config.yaml
n_head: 14
init: "normal"
schedule: "wsd"
steps: 7179
MLP neurons of a small language model. Each row is named by its layer, matrix (down: output weights) and neuron, and shows model dimensions 314-377. Each number is 128 + 24 x the weight over its row's rms, rounded and kept within 0 to 255. A neuron's up and down rows have the sign that makes its largest values positive.
A block is one neuron, or neurons of one layer that tend to fire together. Before each block is what it responds to, as a language model described it from the Wikipedia text at the highest values.

Description: Predicate lead-in words. Words just before a description or classification of the subject: as after described/regarded/served, copulas and their adverbs (was also, is now, entirely), deemed, rated.
L5.down1164 [108 153 141 125 155 140 120 163 150 129 128 135 133 119 158 106 127 150 173 127 143  85 120 101 135 153 140 113 107 145 116 110  93 163 108 111 143 111 109 101 139 147 110 145 128 116 107 105 162  86 139  67 127  69 154  95 151 128 142 151 139 103 136 153]

Description: Predicative "as" connector. The word "as" introducing a role, label or description after verbs like described, referred to, served, established, plus similar links like became, into.
L4.down210 [100 115 140 130 115 129 172 138 128 125 107 147 153  94 136 126 144 110 126 108 104 112  94 109 141 130  98 134  90 151 119 128 154  85 145 101 146 116 105 157 130 139 134  95 141 117 113 165 137 161 131 132 118 136 167 131 156 134 111 112 168  91 151 129]
L4.down342 [138 123 126 130 135 163 158 163 136 191 156 110 134  91 118 156 140 161 162  95 107 126 132 147 105 119  82 119 132 104 102 118  97  74 176 124 100 146 174 125 139 106 170 114 114 136 113 137 114 135 145 115 120 128 131 129 111 150 126 107 190 164 104 109]
L4.down366 [117 133 105 138 151 145 103  93 130 126 135 128 119 107 175  74 149 151 136 112 137  92 111 121 143 163 178 141 129 129  84 158 140 157 129 144 146 130 166 141 124 167 132 151 128 100 152  91 104 115 137 136 137 120 115 112 137 123 102  97 146 139 102 153]
L4.down715 [113  72 153 151 142 145 162 126 122 109 168 134 132 159 140 131 142 104 168  62  95 127 111 129 125  77  85 149 120 129 108 133 144 110 155 125 181 152 132 122 146 159 117 140  99 109  99 136 103 120  91 134 182  96 131 129 158 124 132 124 104 134 106  97]
L4.down748 [ 93 101 122 107 107 143 153 153 101 103  87 126 109 123 117 119 115 130 168 149 150 128  95  90 150 116 119 140 130 157 134 117 117 127 183 114 117 137 118  75  87 111 140 137 149 125 123 114 130  75 130  73 113  90 157 138 166 150 136 108 171  88 145 163]
L4.down886 [135 114 140  97 123 105  87 114 134 136  95  93 129 131 167 131 104 135 137 132 132 145 133 116 150 158 125 106  94 173 142 162 158 128 169  86 132 114 107 122 145 135 159 140  99 150 103  85 147 161 106 121 124 153 131 107 127 116 135 125 148 147 123  99]
L4.down981 [ 92 135 133 108 146 112 139 116 146 141 127 123 137 104  99  81 104 124 169 107 130 115 146 136 111  96  92 123 145  87  86  61 109 102 151  92 143 113 142 157 110 158 154 171 152 113 181 104 151 117 142 128 134  88  69  78  95 102 100 136 124 142 119  73]
L4.down1158 [110 112 123 135 109 141  91 121 161  88 114 114 109 108 133 117 111  98 124 128 135 156 112 128 113 106 107 135 148 137 142 126  78 103 160 106 122 125 113 124  94  72 142 118 132 151 155 109 138 143 139  93 117  92  85 102 124 157 146 146 132 137 141 141]

Description: Heading closing equals sign. The final = sign closing a wiki section heading in Wikipedia articles, as in ==Cast==, ==Political career==, ===Semi-finals===.
L5.down164 [121 137 136 129 111 139 127 135 123 100 119 141 125 114 166 126 104 151 127 118 116 140 132  56 167 159 172 148 148 134 157 130 110 157 122  86  77  99 119 140 109  85 104 125 103 102 114 104 135 132 137 111 140 108 131 125 142 125 151 126 125 106 111 147]

Description: Infobox field-label endings. Final word of a field label just before its value, e.g., Area code, Binomial name, Pld, Record high °F, plus named and according before names or sources.
L2.down19 [120 142 122 127 140 135  58 117  99 174  56 100  77 122 151  91 136 159 122 119 119 159 121 131 101 134 120 105 149  92 111  88 127 126 113 140 121 100 122 139 110 150 118 151 101 160 125 134 115 116 163 153 182 146 104 137 126 109 133 123 167  95 158 130]
L2.down76 [112 125 139 152 134 176 139 158 129  83  88 115  85 108 125 178 117 170 114 100 123 114 114 101  96 130  82  99 198 111 121 154 109 112 112 105 140 134 133 132 104 109 102 119  95 120  96 119 157  90 122 147  90 119 126 155 144 130 139 153 144  81  84 104]
L2.down335 [116 146 115 143  86 111 134 171 126 142 130 131 118 112 136  87 119 111  97 147 146  90 122  88 160  92  95 125  97 127 134 121 146  90 131 113 130  86 125 149 141 117 147 160 116 113 132 155  91 141 118  98 160 147 132 152 134  94 161  92 133 154 129 120]
L2.down454 [128 130  84 147 150 153 108 127  93 119 120  86  79 104 142 118 138 106 157 136 150 120  96 144 102 144 144 135 122 109 104 123 140 106 117 113 124 147 135 125 156  90 147 137  83 126 126  96 134  94 145 137 119 135 115 164 104 111 161 184 155  97 165 121]
L2.down606 [102 132 132 139 138 116 116 142  86 128  99 109 118 115 115 120 112 166 144 109 108 122 109  85  95 146 121 126 144  95 119 143  96 152  88 132 142 122 107 128 161 157 109 165 149 116 158 116 111 102 164 156 128 144 153 127 151 137  44 139 137  53 124  96]
L2.down734 [191 102 128 157 123 155 163 135 113 115 147 150 155 113 141 141 122 134 116 161  98 132  97 107 113 126 194 156 142 135  64 125 158 133 167  98 133 123 104 168  98 128 131 117 153 107 106 129 105  97 144 154 100 148  83 189 122 179  92 127 117 122 148 130]
L2.down746 [102 102 148  95 150 109 128 132  85 122 114 116 112 121 129 138 144 124 144 126  92 100 112 138 103 135 141 121 135 118  97 168 130 127 133 143  85 125 150 157 131 142  99 117 109 132  65 100  60 127 129 132 146 148 168 153 173 165  99 190 155 102 107 138]
L2.down1021 [105 111 141 131 142 140 123 162 115 115 110 101 166 144 124 112 143 107 154 142  91 140 115 115 157 111 168 109 148  68 103 144 124 144 141 121  85 126 141 144 106 155 158 132 150 134 134 115 145 118 146 161 120  97 143 161 102 167 134  96 113 109 147  71]

Description: Wiki heading closing markers. Fires on the closing = signs of wiki section headings such as ==History== or === Economic growth ===, and on the blank line ending an article's title-and-description header.
L4.down12 [161 113 131 114 135 163 116  93 109 114 102 144 129 127 112 173 154 198 112 145 168 128 118 138 120 131  79  93 112 148 118 102 137 135 116 123 160 117 116 168 145 140 135 146 155  81 125 111 129 106 148 126 150 139 126 174 164 122 132 101 134 132 169 126]
L4.down25 [119 157 162 144 146 115 161 110 129 161 109 144 103 164 179 127  84 155 158  90 155 132 138 136 210 129 129 115 108 121 145 126  79 178 104 134 141  98 156 114  91 132 157 127 161  88 120 136  80 160 163 140  97 133 109  85 135 154 168 121 109 103 123  85]
L4.down333 [137  82  91 149  87 120 140 154 123 124 132 101 143  96 127 150 127 110 104 155 163 119 158 142 179 133 121 113 125 151 152 123 181 161 115  52 148 110 145 112 140 111 142 114 136  99 151  86 162 132 148 112 122 125 126 137 104 105 144 111 132 101 149 153]
L4.down529 [108 106 147 154 125 144 110 137 111 123 113  89 124 133 119 155 136 181 148 123 114 118 118 148 148 110 105 112  86 138  97 118 131 129 136 121 103 103 119  86 148 129 135 106 175 111 152 129 161  90  95 146  90 126 144 109 126 153 107 155 151 134 136  92]
L4.down765 [109 126 160 147 149 126 128 137  64 171  79 125 144  87 144  87  87 124 139 133 163 140 130 110 115 143 148 135 135 105 127 157 130 161 102 107 126 108 128  77 112  99 113 110 109 140 173 117  96  79  97 129 122 149 143  93 114 147 136 154 137 158 133 144]
L4.down809 [164 126  88 147 133 136 161 123 126 157 102 153 163 166 122 158  61 107 123 148  88 108  99 125 101 143 136 149 123 128  93 122 121 120 106 139 142  57  97 102 147 105 118  82 124 123 149 135 145 121 136 139 145 140 154 151 123 129 121 138 103 145 124 123]
L4.down823 [ 94 122 152 123 115  72 122 129 137 127 141 140 161 108 115 139 106 116 157 121 169 114  95 141 150 107 162 105  77 131 129 131 105 136 178 109 144 149  93 104 104 153  92 129 142 117 122 143 166 154 106 154 139 139 103 130 135 122 138 144 108 146 114 128]
L4.down1040 [122  99  75  99 108 110 138 138 134 155 120 122 118 142 132 143 151 142  88 152 106 140 159 120 111 107 117  99 141 134 134 138 141 103 174 136 142 144  98 130 189 121 129 120 128 128 156 136 157 182 111 125 155 192 125 114 158 139 105 126 152 101 107 185]

Description: Closing heading equals signs. The first = closing a wiki-markup section heading right after its title, as in "===History=", "==Gallery=", "== Ski fields ="; rarely InChI= or a colon.
L2.down171 [ 87 140 163 111 161 147 104 130 119 104 109 107 176 141 149 112 125 112 187 165 108 123 113 122 116  76 148 118 108 134 133 140 133  93 119 102 157 157 141  76 158 167 102 151 112 131 146 121  89 121 176 138 128 188 166 127 126 165 177 119 168 169 108 182]
L2.down288 [114 146  83 133 102 136 102 145 116 132 147 151 152 139 148  74 111 131 114 109 151 146 124 151 156 138 138 105 130 128  98 115  93 115  95 113 100 153 137 169 112 116 115 145 111 139 108 109 126 149 114 141 148 167 119 113 131 118 133 103 132 157 133 175]
L2.down327 [115 181 164 180 143  90 127 109 135 110 132 108 116 135 139 117  99 173 124 129 119 104 104 112 154 154 131 129 114 100 113 136  94 152 130 117 136 153 124 133 169 174 119 117 124  90 142 123 138 134 152 111 138 154 142 102 195 126  95 104 131 130 101 117]
L2.down340 [146 123 107 136  84 162 153  93 155 158 155 134 145 108 134 103 100 119 147 118 141  59 124 107 102 142 144 155 130 148 125  85 151 181 112 127 113 167 116 155 102 122 112 130 119 131 169  98 183 104 125  74 149 165 109 143 103 127 164 109 151 107 107  90]
L2.down404 [175  98 171 151  97 112 165 114 160 163 131 142 195 121 135 110  74 174 134 130 139 115 152 127 124 120  82 110 139  90 136 142 143  97 148 124 132 121 122 123 128 131 137 128 129 165 138 149 127 154 115 121 106 153 128 126  41 128 119 114 141 118 168 147]
L2.down703 [170 162 105 146 147 112  91 126 121 149 143 135 107 130 136  93 145 148 170 101 149  98 103 132 148 163 106 137 151 156 133 133 126 116 131 141 128 136  94 146 123 193 124 105 117 173  91 108 164 161  99 109 129 143 156  55  74 136 154 120 159 118  85 137]
L2.down793 [163 101 159 135 115 131 100 130 145 118  82 144 141 156 143 151  82 187 120  95 117 105 114 147 185 131 149 117  99 120 142 135 152 100 131 105 144 149 140  90 110 171 112 153 123 154 170 135  77 118 124 137 158 162 138 142 142 145 158 130 168 119  99 103]
L2.down948 [ 85 125 119 136 111 112 118  86 132 111 142 154 128 117 149 150 107 161 157 160  65 137 102 107 132 121 121 133  88 145 143 153 121 155 125 104  80 107 122  96 120 131 126 176 112  97  96 125 119 178 127 163 112 172 104 124 129 140 121 160 146 123 110  83]